{
  "num_key_value_heads": 4,
  "norm_place": "pre",
  "norm_eps": 1e-06,
  "init_std_down": 0.0216,
  "beta1": 0.9,
  "warmup_steps": 259,
  "schedule": "wsd",
  "final_lr_fraction": 0.1,
  "max_seq_len": 2048,
  "doc_mask": true,
  "max_steps": 5356,
  "dataset": "wikipedia_en"
}
MLP neurons of a small language model. Each row is named by its layer, matrix (gate and up: input weights) and neuron, and shows model dimensions 48-175. Each number is 128 + 32 x the weight over its row's rms, rounded and kept within 0 to 255. A neuron's up and down rows have the sign that makes its largest values positive.
After each neuron's rows, "fires after" lists the tokens most often just before its 100 highest values on Wikipedia text that the model never trained on.

L7.gate646 [ 66 150 105 186 123  73 115 103 154  61 158 157  74  85 150 172 148 122 171 140  81 156 106 160 108  91 123  89 104 175 145 137 143 144 129 123 156  73 126 135 171 119  82 144  85 174 112 143  93  89 145 108 116  85 133  95 134 151 130 122  88 125 178  99 176 174 104 156  81 144 195 133 122 103 178 117 126  70 100 140 170 137 138 128 122 128  85 147 114 160  94 136 207 175 104 146 139  93 193 124 117  86 111  77 172 139 149 133 143 119  94 135  82 103 166 155  78 143 115 129 124 155 171 135 169 111  95 136]
L7.up646 [121 139 106 147 113  70 126  98 175  75 209 103 157 126 173 151 119 128 149 148 125 126 133 115 106 108  87  55  49 138 163 165 114 107 109 106 118 139 116  88 148 109 114 207  81 196 115 131  94 119 147 128 133 105 196 101 141 136 138 136  64 157 124 107 188 137 119 144 131 131 145 116 136 113 168 131 146  80 105 181 137 117 119 102 105 116  85 174 126 170 140 131 180 138  94 119 133 113 155 156  74 140 148 131 156 143 142 132 194 114  93 125  94 136  84 142  88 159  91  87 124 118  79 124 108 134  34 150]
fires after: " ", ":", "20", "-", " ("

L6.gate509 [ 62 132 118  87 111  89 145 168  92 139 109 102 118 118 122 134 136 132 165 137 159 103 141 152 117  74  88 136  87 155 170 117 127 129  77 103 128 147 133 115 133 137  89 147 101 184  57 141 179 119 141 127 122  90 163 183  51 124 140 137  97 165 144 102 159 124 102 102 172 133 119 156 116 117 145 127 188 120 127 131  97 183 197 173 104 167 174 171 197 125 144 129 129 134 139 152 176  90 106 127 154 124 160 143 109 125 145 129 180 130 116 131 161 141  92  93 142  92 130 136 124 168 117 143 152  91 104 125]
L6.up509 [136 108 125 147 130 134 143 126 104 121 127 104 121 110 108 100 149 176 137 146 147  75 147  92 151  93  88 103 115  86 102 108  99 126 135 146 143 167 128 115 122 126 110 107 116 132 151  50 117 140 108 166 107 125  85 102  90 141 136 129 183  99 193 171 155 119  96 100 114 148 101 161 132 108 157 117 179 160 154 121 121 167 127 129 161  63  84 124 112 178 122 140 165 160 153 177 153 148 178 149 105 109 142 194 115 165 147 116 139 102 133  71 183 188  96 165  63 212  57 169 114 101  41  83 158 129 175 189]
fires after: " |", "1", ";", ":", " ", "2"

L8.gate1236 [121 116 158 165 137  99 123 197 169  80 170 133 124 109 105 127  70 134 163 144  93  80 122 159 147 129 126 125 137 204 100 130 151 111 136  80 160 131 126  95 155  79 136 196 173 141 165 144 126 127 177 114 144 128 193  79 130  96 129  95  74  85 158  54 150 189  97  62  99 126 139 125 146 155 142 156 121 151  72 196 149 123 149 121 119 152 129 172 123 145 182 159  97 147 146 126 117 112 216 149 107 136 187 150 114 131 128 148 114 116 128  91  95 168 121 141 101 109 150 122  96 158 137  89 191 141 130 128]
L8.up1236 [100 120 144 193 160  53 111 109 157 134 163 144 113 147  88 122 123 151 188 136  75 174  61 156 127  96 125 132 117  98 181  86  61  82 101 141 149  96 104 103 140  83 152 130 135  86 153  85  62 153 149 114  58 128 167 131 180 122 131 161 131 152 115 113  72 121  82  42 115 133 114 102 160 110 160 128 128  77  93  91 121  91 122 180 114 102 110 115  92 146 120 144 142 107 136 165  78 174 139 139 130 109 152  88 115 130 117  78 138 177 150 103  93  89 157 121  87 156 165 118 134 128 168 146 151  68 117 103]
fires after: "19", "20", "18"

L6.gate1175 [144  80 139 169  94 139 141 144 151 157  96 104 168  44 136 101 133 164 124 163  80 129 107 107 200 125 164 122 138 182 125  91 153 136 210  82 101 132 125  84 143 142 127 155 124  93 126  40 176 169 139 155 147 158  83 145 158  96  93 132 179 124 121 123 116 185 136  88  91 162 115 178 152 125 158 112 155 122 163 168 146 116  91 139 109 146 149 110 152 107 163  92 109 147  88 173  94  88 161 133 149  61 137 190 153 138 141 132 109  83 123  88 114 121  82 155 106 187 125 138 112 141 129 120 107 124 125 111]
L6.up1175 [106 106 145 219 142 180 172 132  85 161 184  83 161 110 136 126  92 114  92 174 130 107 183 137 176 142 177  96 131  74 151 106 118 159 132 166  90 107 151 137 115 100 154 168 141 147  68 113 182 112 189 155 146 107 109 101 129 111 115 161 103 228  93 107  83 158 156  99 124 174 187 152 106 134  66 122 113  75 144 120 142 132 145 130 117 151  99 127 107  61 175  69 107 162  98 144 155  99 158 111  58  45 144 186 127 134 169 135 143 137 117 176 125 146 102 133  87 143  98 112 125 138 144  97 114 115 172 159]
fires after: "20", " ", "18", "12", "19", "30"

L6.gate602 [150  93 105 125  72 149 132 165 147 173 108 128 143  86 199 165 112 140  99 208 155 130 133 124 180 136 116 147 175 194  47 170 152 121 175 143 127 139  92 144 108 154 122 181 123 178 155  96  96  68 159 114 210 114 122 126 141 154 124  63 143  99 164 118 154  96 122 153 132 145 117 160 150 145 191 107 129 138 119 166  85 104 101 124 129 128 114 122 163 141 136 119 111  95 116 139 136 109 119 135 114  99  99 166  87 111 133 176  56 127 104  72 163 142  82 126 118 119 198  77 116  97 136 156 155 139 108 126]
L6.up602 [135 139 105 127 125 190 155 163  90 209 154 143 162 112 133 127 157 162 176 178 111 134 132  52 131  81 122 156 184 157 118 134 181 115  85  87  99 108 159 147 113 105 104 161 121 164 140 152 105  59 160 117 151  40 130 166 127 140 163  80 125  91 122 143 114  83 112 141 101 172 116 108 154 132 118 130 113  92 174 176  94 115 137 128  98  82  65 159  72 192 109 133 121  77 106 111 127 138 127 161  92 127 129 168 151  57 116 139 148 115 179 108 119 143 118 122 127  64 190 105 136 147 114 129 179 179 165 143]
fires after: "|"

L7.gate1260 [125 142 191 194 109 108 122 139  67 160  65 117 165 130 179 146 129 130 103 117 146 183 156 104 139 140 100 131 152  71 111 152 163 220  90 102 138 146 104 115  79 210  83 122  92 121 136 136 175 116 142 135  80  97 127 129  83 138 127  93 130 171 160  94 138 104 141 110 144  59 133 149  82 119 182 134 141  94 150  85 107 196 156 147 120 168 119  92 171 114 203  77 111  92 129  83  64 146 106 110 146 135 190 152 103  93 148 136 178 124 129 135 126 105 101 115 127 134 150  86 144 214 107 124  58 106  64 197]
L7.up1260 [ 97 126  49  95 206 120 112 116 141 161 127 132 145 131 141 123  67  96 119  97 138 188 122 103 178  75 120 150  90 142 140 162 114  80 149 159 147 147 154 106 121 146 104  85 181 186 129 135 108 120 102 137 157 154 115 159 110  89 119 138 137 109  90 106 132 139  92 129  47 174  78 160 126 154 103 186 137 166 117 100 111 156 176 149  92 128 159 135 135 155 119 169 138 153 107 151 103 120 113 107 115  97 123 205  39 154 161 151 106 176 138 138 107  68 137 143  32 172 123  75 136  97 182 114 133 175 143  56]
fires after: "0", "1", "2", "3", " "

L3.gate1116 [114 124 191 133 152 109 108  99 114 158 108  51 170 135 171 108  95 191 126 109 179 155 180  96 161  93 126 153 152 101 116 127 147 103  82  97 106  51 156 100 102 211 106 131 107 152 136 175 117 112  99 151  73 111 200 151  69 133 111  76 148 139 140  97 225 138 109 136 100 143 135 180  88 109 169 129 132 136 136 114 172 162 154 173 133 159 134 183 105 127 130 112  76 129 189  71 193 148 119 147 130 109 137 171  99 126 142 155 177  98  84 135 100 234 128 152  88 139 140 118 144 127 110 143 145 127 101 143]
L3.up1116 [ 91 171 126  91 111  95 146 146  96 106 137 114 141 118 151  97 112 101 111  75  94 133 121  59 137 126 166 129 130  95 134 128  31 120 135 152  82  81 153 144 166 155 103 152  55 102 169 156 150 118  96 139 136 190 178 172 119  90 118 117  87 122 114 118 116 104 115 127 127  90 135 157 158 152 142 237 122 118 139  87 105 192 209 121 146  78 139 143 162 154  95 140 111 121 117 177 125 111 100 106 116  99  94 147 108 107  94 103 118  90 130 138 136 167  73 150 113 173 123 141 132 123  64 124 178  86 108 100]
fires after: "1", "3", "2", "0", "4", "\n"

L6.gate1139 [159 173 104 167  93 155 124  82 139 139 143 122 180 156 171 130 136 141 184 107 139 116 116 124  89 126 163 197 106 173 115 118 143  74 197 131 190 145  97 131 150 155 111 141 187 149 165 162 124 106 160 120 195  87 117 123 112 141 108  56 110 123  93 102 115 153 108 174 123 205 137 120  93 141 134 136 140 130 134 152 150  87 153 149 127 144 111 150 190 193 157 171 127  79  93 139 145 154 124 118 110  82 132 150 130  71 146  50  94  98 131 123  83 123 140 132 133 133 159  58  88 159 114 146 107 175 100 126]
L6.up1139 [152 181  90 170 155 141 214 149 158 160 128  77 179 169 169 111 133 156  96  70 159 114  40 101 111 138 167 160 118 157 110 149 143 102 133 135 112 159  80 133 117 120 166 127 165 157 176 139 150  54 144 154 180  54 137 141 162  88 121  51 120 114 122  87 138 133 144 162  74 155 129  66 108 132 134 119 130 108 115 166 186 148 212  92  57 149 132 184 151 177 114 131 133 117 118 153 181 135 121 111  98  90 140 136 148 126 133  97  96 122  89 136 142 134 137 127 115 113 181 156  94 122 131 107 119 146  92 126]
fires after: " ", " votes", " |", "|", " hold"

L6.gate30 [130 137 113  78 145  96 129 102 158 133 126  97 120 169 162 100 111 151 148 106 141 175  93  83 160 103 119 191 136 177 118 118 169 109 153 107 177 127  85  96 150 142 100 128  78 165 156 152 152 137 140 145 158 130 100  95 134 114  85  94  93 133 136 116 122 151 108 113 168 124 118 101  93 128 131  70 188  95 156 171 119 146 129 138 118 121  91 195 134 154 170  95 146 129 115 158 190 125 151  82 135 129 123 196 213  68 118  87 137 164 102 103 104 118  91 114  77 107 107  93  97 150  96  92 119 100 146 108]
L6.up30 [155  98 132  95 119 142 120 147 151 146 128 120 119 164 168  38 113 138 180  99  86 139  60 162 100  38 153 180 125 182  38 148 179 117 155 115 168 109 133 129 158 120 155 115 126 163  89 155 102  88 138 126 193 101 152  74 162 143 121 115 114 139 154 135 116 111 111 203 132 222 151 105 165 191 143  67 142 152 125  94 146 153 141 147 149  65  85 126 150 146 175 119  77 143 146 128 176 150  61  97  96 126 108 148 141 148 143 136 207 172  55  66 122 147 130  83  70  94 159  75 118 165 129  91 124 141  93 103]
fires after: ".", " |", " ", " No"

L6.gate544 [ 94  90 137 119 103 137 164 143 145 135 167 111 113 129 130 140 108 162 146 146 160 123  69  97 149 108 117 181 115 148 126 101 113 157 143 166 185 152 121  93 122 111 132  83 107 123 118 137 100  96 131 121 140 150 121 118  96 151 145 102 169 125 105 114 128 216  74 141  91  79 124 131  94 159 151 120 172 120 136 146 126 142 140 111 102 132 161 162 119 168 100  85 109  81 105 206 149 147 139 160 146 108 125 163 141 162  98 122  82 159 121 122 170 127  43 156  95 128 129  59 147 133 115 189 112 152 118 111]
L6.up544 [221 217 113 100 115 139 138 189 111 133 124 113 124 175 173 156 133 167 133  92  54 105 150  94  93 122 122 102 128 116  98 123 180 142  72 118 100 114 126 219 114 126 107 157 171 206 107 121  98 134 164  83 150  99 180  87  88 141 116  97 173 132 160  91 159  55 115 172  84 154  89  82  66 106 221 158 160 111 159 119  99 155 165 106 105 167  92 113 101 142 144 122  75 102  93 105 108 154  90 181 125 156 110 138 135  76 193 131 169 161 120  56  94 145 146 107 147 109 192 141 122 105 184 162 188 157 125 126]
fires after: "|", " Total", " votes", " |\n"

L7.gate167 [113 136 113 191 142 146 129 110 150 114 216  47 122 133 165 192 159 114 198 129 105 153 155 116 201 120  86 129 135  93 168 131 159 144 120 112 100 124 127 119 158 114  83 123  88 167  76  74  88 171 114 122 126  94 117 129 120 131 106  90 110 172 139 123  64 142 125 150 110 125 118 198 133 123 105 150 151  71 132 169 132 212 130 159  92 125 127 149  90 117  85  81 129 134  89 102 104 112 174 140  87 117 151 129 133 146 175 109  91 100 109 190 126  71  70  99  90 150 127 136 107  82 162 106 151 133 117 138]
L7.up167 [116  98 148 177 166 116 161  70 166 141 173  65 123 105 137 117 131 139 140 191 126 118 153  99 109 136 152  37 116 105 190 141 167 159  71 141 109 104 140  67 200 117 162 170 118 188 119 105  97 103 151 132 132  74 136 128 141  97 152 149 122 143 102 104 106 114  90 145 152 118 145 143 145 182 118 144 144  83  98 154  82  99  80 120  76 117 161 112 104  87  93  94 147 209 116 134 128 107 166 154 124  97 119  91 102 103 127 124 144 112 126 165  90  87  81 159 151 204 157 145  86 137 157 178 181 110 139 120]
fires after: " ", "–"

L8.gate1002 [ 74 162 186 217 111 121 150 176  99 100 146  97 131 129 121 157 148 114 120 147  98  72 167 157 146 115  28 106 130 124 141 140 177 135 123 104 128  98 102 140 138 104 130 156 160 175 172 125 134 157 142 161 119 158 167 112 113  87 129 128 100 136 117  55 133 175 150 149 142 141 157  97 150 106 162 117 134 134  62 179 137 143  86 185 157 132  63 156  77 135 162 142  84 172 143 126  77 138 126 130  61 110 185 174  89 168 121 102 136 102 109 124 114 123 113 155 171 133 209 156 134 138 187 169 153 158 143 117]
L8.up1002 [118 132  92 190 113 108 132  98 162 113 132 134  73  76 101  92 155 147  98 159 141 137 125 131  98 185 136 144 111 130 139 134 118 142 200 125 153 106 183 114 130  92 173 120 135 125 178 145 194 174  91 136 125  74 128 140 151 135 148 161 139 111 117 100  89 150 117 108 173 155  91 154 118 176 149  95 115  69 105  86 165 146 111 170 122 168 135 154  99  83 178 151 160 143  93 153 208 128 158  94 110 121  84 154 102 142 117 162 182 142  98 120  70 183 133  79 115 145 128 137  75 143 107 112 130  83 128 140]
fires after: "20", "19"

L6.gate359 [128 152 174 184 122 152 141 210  96 191 157  93 119 144 143 168 118 175 167 134 145 147 128  83 135 112 106 128 126 128 118 118 175 141 118 123 138 130 134 123 154  94 112 130 115 177 132 102 101  99 102 107 185  93 163 128 117  90 192  62 162 138 123 129 106 140 129 162 116 189 162 192 142 109  82 135 171  81 168  97 154  68 129 113 126 117  50 102 126 159 126 122  89  55  99 166 120 147 156 130 114  99 112 113 153  65  90 108  94 100 180  93 124 141 104 127 101 110 170  48 104 113 145 180 130 135 103 177]
L6.up359 [115 156 124 114  86 195 150 149  82 143 110 141 168 133 155 184 120 140 158  72 133 136 136  69 114  85 152 121  88 138 113 121 144 147 151 150 120 181 104 183  79 112 101 118 153 179 136 135 133  95 151 136 157 108 105 140 130 163 114  28 158 131 134 116 126  86 146 177  68 181 134 156 120 121 127 109 156 123 153 112 148 114 162 125 146 123 101 124 136 147 147  92  85  60 114 138 154 180 103 138 127 113 172 119 121  98 126  59 100  74 107  87 130 134  80 140 103 124 196  71 116 104 133 156 108 159 120 114]
fires after: "|", "-"

L6.gate617 [164 178 119 138 153 104 136 151 100  84 146  51  72 132 107 160  95 177 149 132  90  63 160 154 170 165 116 136 155 138 144 167  99 129 150 152 117 142 141 121 112 129 126 166 188 118 187  86 124  85 146 184 130  89 132 114 108  67 135  84 171 179 134  72  59 139 146 131  84 151 131 103 100 115 120 127 136  77  42 130 180 117  69 144 146  92 112 146  74  74 163 174 104 105 159 125 166 143 173 125 107 101 133 108 126 152 103 114 144 127 102 117 109  83  91 118 147 114 181 104 105 140  64 121 118 153 115 106]
L6.up617 [ 79 138  81 198  92 127 118  73 170  83 103 119 115 140 142 100 119 118 149 143 121  77 112  43  93 144 154 123 170 154  80 175 170 138 106  74 145 145 141 148 175  97 163 137 133 131 107 143 131  78  96  84 126 116 154 118 181 143 109  95  98 159 150 115 130 127 148 160 150  71  88 131 186 120 166 105 123 148 120 121 128 119 109 123 114 123 165 165 111 164  92  78 128  85  68 129 147 153 140  87  36 154 149 128 164  87  70 123 146 131 128 114  65 169 138 145 106 160 170 149 161 130 155 129 157 162 125 128]
fires after: "19"

L7.gate1426 [159 151  96 117 107 129 108 154 121 107  67 124  68 115 122  69 144 136 113 124 174 131  78 131 151  94  87 100 112 114  83 130 136 137 100  88 158 103 115 170 129  86 101  68 110 150 118  83  68 134 163 123 175 106 102 158  67 169  93  89 140 141 182  91 140 127 123 148 132 183  86 150 118 122 112 102 183  92 137  98 112 158 170 121 160 100 169 116 122 164  99 120 198  99 121 120 142 123 188 135 100 178 130 134 124 157 135 123 168 140 136 132 169 137 145 137 170 100 121 102  87 180  86 130 132 101 130 123]
L7.up1426 [142 115 171  90  95 141 137 134 134 216  76 137 135 105 139 106 136 166 116 104 104 145 171 152 139 160 114  95 142 108  84 138 132 137 128 183  96 100 119 150  88 155 122 147 124 163 154 130 116 129 103  60 146 129 125 112 157 166  92  74 108 103 143  84  75 108 146 135  97 122  38 104 173 167 133 140 104  57 165 135 174  73 149 141 147  96  72 139 110 128  98 106 106 159 171 163 114  97  57 137 108 250 106  99  71 168  77 141 110 125 171 126 138 100 106 108 147  90 142 109 137 106 149 121 163 148  92  81]
fires after: " |", ".", " ", ";", "==", " his"

L7.gate985 [120 164 174 148 112 109 162 107 122  84 156 116 149 156 124 162  88 107 113  95 126 135 112 113 162  65  93 132  99 151 190 109 139 140 140  99 126 118 123 159  56 174 125 101 153 155 129 148 108 157 138 172 141 101 138  98  94 165 108 127 183 189  87  98 148 184 115 113 117 135 142 138  71 129 148 150  98  94 112 130 159  60 180 105 151 176 109 117 204 162 140  48 109 103 127  98 125 127 171  77 124 163 144 158 134  76 155 121 110 143 148 169 195 109 124  84 126 102 191  84 132 168 128 150  62 126 125 121]
L7.up985 [109 115 132 138 172  91 139 159 169 111 123  87  90 117  89 139 100 146 156  59 171 119  63  84 136 100 134 164 131 149  98 118 151 194  79 100 131 113 108 149 163 117  63 118 163  50 136 127  61 134 124 101  71 145 137 168 113 108 104  62 134 132 131  87 168 112  79 137  92 136 118  89  59 112 139 132 121 111 184  95 118 146 152  83 182 140 121 178  97 180 103  88 134 172 143 147 147 136 178 107 153 151 164  72 132  94 112  85 166 193 124 135  97 126 196 130 145 122 166 156 133 146 169  88  94 141 166 158]
fires after: " ", " |"

L8.gate705 [151 111 122 103 131  92 149 144 137 136 145 150 155  86 159 146 103 146 190 128 103 144 120 139 138 130 123 109 113 145 131 132 109 105 163 117 136 107  89 162 110 175  57 120 128 134  72  96  93 142 121 127  81 109 157 159  88 121 131  90 180 136 138  77 143 150  84 109 103 182 146 185 133 148  86 171 128 133 180 120 157  87 110 169 153 151 155 176 138 146 147  91  74  79 136 173 201 144 172  95  97 113 184 155 102 118 141 157 133 143 160 186 132 104  80  92 133 186 143 122 103 158  96 127 135  99 143  88]
L8.up705 [139 126  86  78 117  73 128 183 147 143 158  92  26 144  93 167 146 168 135  52 137  92 146 167  63  98 128 190 101 109  89  68 167 121 101  65 147  70 116 103 191 150  96 193 182 155 146 123 135  82  97  99 132 156 164  75 104 194 116 121 101 128 138 129 140 100 120 160 122 123 143 149  95  92 147 147 182 119 168 121  95 132 113 128 130 141  62 130 139 136 154 124  98 148 148 123 152 162 110  59 167 145 123 117 169  92 159  93  92 182 119 133 121 144 142 101 104  77  95 104 130 154 159 134 105 143  75 100]
fires after: " |\n", " "

L6.gate698 [167  98 119 158  89 101 143 107 115 134  80 150 124  61 144 117 144 202 161 150 224 178  90  87 125  99 134 111 109 132 148  99 117 186 144 105  82 131 150 111 145  86 182  95 115 125  87  77 123  94 108 121 132  38 110 176 120 121 129 120 162 120 173  82  95 150  79 128 169 142 155  97 126 140 118 110 196 109  78  89 100 163 135 137 113 131 111 136 148 116  80  90 154 151 115 119 148  94 135 168 135 126  83 129  81 194 188 163 120 119  95 112 182 203 111 168 124  81  88 104 115 136  54 105 101  97 169 122]
L6.up698 [122  89 144 146 162 124 169  70 146 189  86  98 158 123 118 136 142 133 117 117 181 171 168  28 127 168 117 136 150 121 160 131 124  76 141 135 122 159 101 109 137  57 108 113 100 121 104 123 138 106 159 110 150 134  88 125  91 138 136 132 102 145 154 111 112 185 101 132 125  92  94 164 147 156  69 154 120 144 128 136 109 143  84 156  87 226 131 164 160  64  92 107 140  97 133 173 168 135 156 124 142 164 141 162 132 165 160 110 109 106 139 127 106 123  88 163 120 130 130  96 122 127 146 109  87 136  77 151]
fires after: " |", ";", " L", " Ch", "2", " "

L6.gate140 [147 133 128 139  95 157 119 133 142 162 152 107 203 154 169  83 226 100 162  83 145 166 192 151 176 132 123 110 132 114  97 149 168 136 146 147  97  88 180 139 208 107 173 142  99 131 156  38 100  99 146 151 165 114 143 137 130 114 136 113 106 118 108  90 137 186 116  92 104 152 138 133 110  67 167 144 136 122 153  97  97 150 136 137 103  89 160 175 142 139  76  93  92 118 103 100 108 143 160  99 106 134 172 132 105 135 135 115 157 129  94 127 100 118  94 158 126 142  69 120 145 102 119 164 128 136 140 139]
L6.up140 [141 134  52 133 151 120 106 137  98  91 182 118 158 148 126  65 193 110 121  91  99 124 132 149 167  96 160 141 128 157 160 103 133 145  90 140  75 100 147 122 169 148 202  93 143 120 136 145 121 146 143 136 163  47 120  91 147 125 126  96 137 209 144 150 128 137 127 185 104 178 130 113 137  90 161 141 167 152 103 157 109 177 162 154 150 186 117  87  81 158  32 154  77 102 121  87 102 127 201 112  81 106 121 121 124 109  92 122 143 132 121 187  71 103  77 149 132 112 100 165 126 139 114 138 165 156 116  79]
fires after: " ", ":"

L6.gate443 [200 155 153 126  86 157 133 118 137 160  95 101 129 138 116 177  69 197 130 123 214 176 165 106 126 152 169 130 151  98 182 176 129 175  86 132 156  73 122  99 110 127 100  88 159 153 121 167 148 173 152 126  62 123  85 116 127  95 122 135 133 134 108 114  89 156 117 141 173 111 149 110 120 173 122  74 147  83 179 124 192 124 113 130 143 112 121 147 167  98 121 100 205 135 118  97 140 173 145 130 130 104 182 147 103  92  62 121 135 115 118 140 120 145 181 102 128 156  91 125 130 170 118 139 104  95 103 151]
L6.up443 [120 165 130 163  85 159 137 128 155 117 104 138 104 137 123 159 105 139 146 121 113 137 126 174 120  98 125  61  49 107 135 118 129 154 153 114 112  83  87 122 128  93 122  96 139 122  91 116 107 123 135 106 100 106 121 180 175 145 158 186 139 113 129 120 170  81  76  54 132 163 202 151 158 159  82 155 103 147 171 106  96 126 119 131 166  61 150 151 171 130 175 141 219 162 103 146 123 133 165 154 117 119 157  90 107 108  68 106  48 126  91 118 155 122 152 112 189  78 183 150 141 166 155 166  94 166  82 187]
fires after: " G", "G", " g", "g"

L7.gate897 [ 94 181 122  92  76 152  91 170 163 128  64 126 139 144 141 152 155  90 154 123  85  97 195 148  80  53 139 152 129 125  70 122 177 156 198 104 170 131  86  93 105  96 136 161 142 131 110 112 158 164 139 170 112 114 159 137 145 106  69 153 144  97 133  69  75 143 139 146 162 153  74 108 146 139 163  97 130  89 105 130 147 165 107 139 151 144 128 113 120 124  95 166 174 102 121  90 176 190 183 136 145 135 100 183 140  99 179 139 160  85  99 113 133 162 133  70 143 161 139 130  98 134  65 124 126 101 117 122]
L7.up897 [180 195 117  77 114 160  81 130 154  98 106  94 109  68 136 160 175 173 132 114 105  96 189 113 135 104 133 160 103 160  93 170 170 118 132 147 123 177  88 143 142  41 188 100 147 107  94 115 165 116 137  81  86 140 164 171  82 100 130 158 136  98  94 101 103  90 140 107 100 158  77 116 112 138 150 147 155  98 143 215 130 143 115 141 124 105 125 158 114 142 141 127 147 133  98 133 136 198 123  97 133 120 201 190 133 125 145 133 135 118 108 112 165 103 188 108 158 189  85 171 115 123  92 199 152 187 133  98]
fires after: " |\n", ".", " more"

L7.gate1193 [117 117 169 111 122 118 169 115 124 168  99 109 155 142 147 101 135 199 143 150 123 106  81 165 174 100 149 156 150 171 168 188 168  95 112 124 135 143 145 127 139 128  55 145 137 133 133 144 140 109 139 135 136 140  92  99 117 119 118 105 125 153  97  45 108 114 151 131 109 153 140 140  41 102 155 177 110 113 103  97 151 109 152 206 149 131 142 182  83  99 167 119  92 120 148 140 201 159 126  95 145 131 175 119 126 105  90  89 165  97  67  94 120 178 137 157 120  68 158 133 145 113 162 145 132 104 101  83]
L7.up1193 [172 124  92 116 134  58 157 115 110 119 172 113 103 139 210  64 110 151 143  96 111 148 155 152 148 156  66 143 129 173 130 156 152  57  87 152 109 114 127 132 135 114  46  74 149 128  95 150  89 134  96 173 110 125 134 123 144 118 116  72  97 139 143 111 111 101 124 120 107 192 131 158 147  81 142 147 106 136 145  72  89 128  87 122 149 163 168 132 146 111 188 155 136 125 154 162 164 156  85  84  70 148 137 184 131 159 185 179 189 103 104 141 113 133  98 137 112 112 104 201 159 155 162 129 150 124 154 140]
fires after: " ", "20", "19"

L8.gate771 [118 169 165 166 132 137 139 129 129 140 102 137 102  71 161 145 115 121 127 126 138  97 143 102  87 117  64 107 128 149 102 162 155 158 138 114 111 135 184  94 107 134  61 181 166 152 186 110  79 105 168 120 161 107 120 166 206 109 136 172 119 141 120  42 135 172 184  83 133 165 130 152 163 144 131 133 135 106 118 143 137  97 143 199 129  95 113 122  81 125 167 168  87 135  95 141 162 150 178  59  97 135  91 143 107  69  85 149 162 126  91 103 163 141 113  86 143 119 180 110  67 169 113 107 153  99 122  91]
L8.up771 [123 144  74 163 137 104 120 116 141  94 114 106  97 108 180  72 104 124 162 138  76  77 114 156 150  59 139 118 124 138  89 114 140 140 113  85 105 107 232  58 124 101  95 100 138  66 135 114 133 163 102 121 155 184 148 111 176  35 110 111 127 157 143  71  86 181 166  72 110 170 184 149 180 150 163 203 137 123  93  66 138 112 117 106 120  80 113 131  97 125 147 153 105  96 110 102 150 126 191  98  61 106 155 125 115 147 122 129 144 121 133 136 161 180  99 121  96 158 191 144 134 119 117 171  83 100 127 114]
fires after: "19", "20", "18"

L3.gate741 [152 137 155  80 202 157 102 111 133 126 167  84 142 190 157 137 123 136 175 130 122 113  94 111  79  99 119 188 109 136 117 158 215 168 177 134 105 111 139 138 130 126 131 203 169 100 161 114 143 138 182 144  91 148 166 118 181  51 129 103 153 104 142  78  93 104 132 150 166 126 122  99 122 121 152 135  38 127 115 141 130 156 105 114 192 159 193 106 130 116 101 134 102 139 106 145 126 145  94 138  93 146 141 179 122  88  85  47 126 106  83 100 182 144 155  55 211 106 113 154 121 179 119 134 127  81 139 130]
L3.up741 [196 145 106  92 208 165 113 122  79 134 111  99 115 150 134 141 152 194 118  87 145 122 113  89  65 109 139 156 119 142 134 192 123  91 133  96 168 131 137 131 150 129  93 181 180 119  90  59 138 174 151 127 111 130 135 166 128 134  94 109  83 141 105 106 196 148 172  74 151 147 134 109 106 143  85 121 175 141 125  99 134 140 123 166 143 155 195 131 131 109 112 120 151 113 116 147 146  86  84 102  93 100 113 118 120 160  87 116 170 132 153 114 157 138 171 120 114  95 131 169 126 138 105 141 112 131 142 124]
fires after: "\n\n", ".\n\n", " |\n\n", "-", "==\n", ").\n\n"

L6.gate1529 [124 202  85  90 126 133 108 114  97 111 107 147 161 157 142 111 108 136 121 144 174 138 111 134  83 118 149 211 127 138  78 168 152 110 156 102 145 103 108  55 140 118 163 139 139 165 171 138 165 124 157 132 135 129  93 156  83 156 145 131  24 106 148 100 113 109 109 156 157 135 132 125  96 158 162 132 166 113 199 175 152 184 167 133 179 141 173 176 139 142  54 138 162  97  43 149 146 149  97 127 107 107 150 178 180  87 163 127 111 139 148 153 188 130 154 104 186 117 180  94  80 137  17  98 149 168 123 128]
L6.up1529 [149 127 131  94 168  93 126 135 120 144 126 116  48 121 139  67 127 135 137  79 153  85 128 119 141 103 135 176 131 127  91 160 133 123 141 149 163 172 115 105 178  57 131 102 166 157  99 102 141 158  69 117 132 126 119 142 164 133 141 156 120  97  77 151  95  84 126 183 137 126 171 118 133  36 118  82 159 141 135  89 110 162 180 120  97 127 136  92 108 210 119 173 132 122 144 181 137 139 118 111 133  94 104 194 138 142 132 123 122 137 129 158 156 162 101 184 100 158 170 115 140 148  93 147 145 216 150 112]
fires after: ".", " |", "\n\n"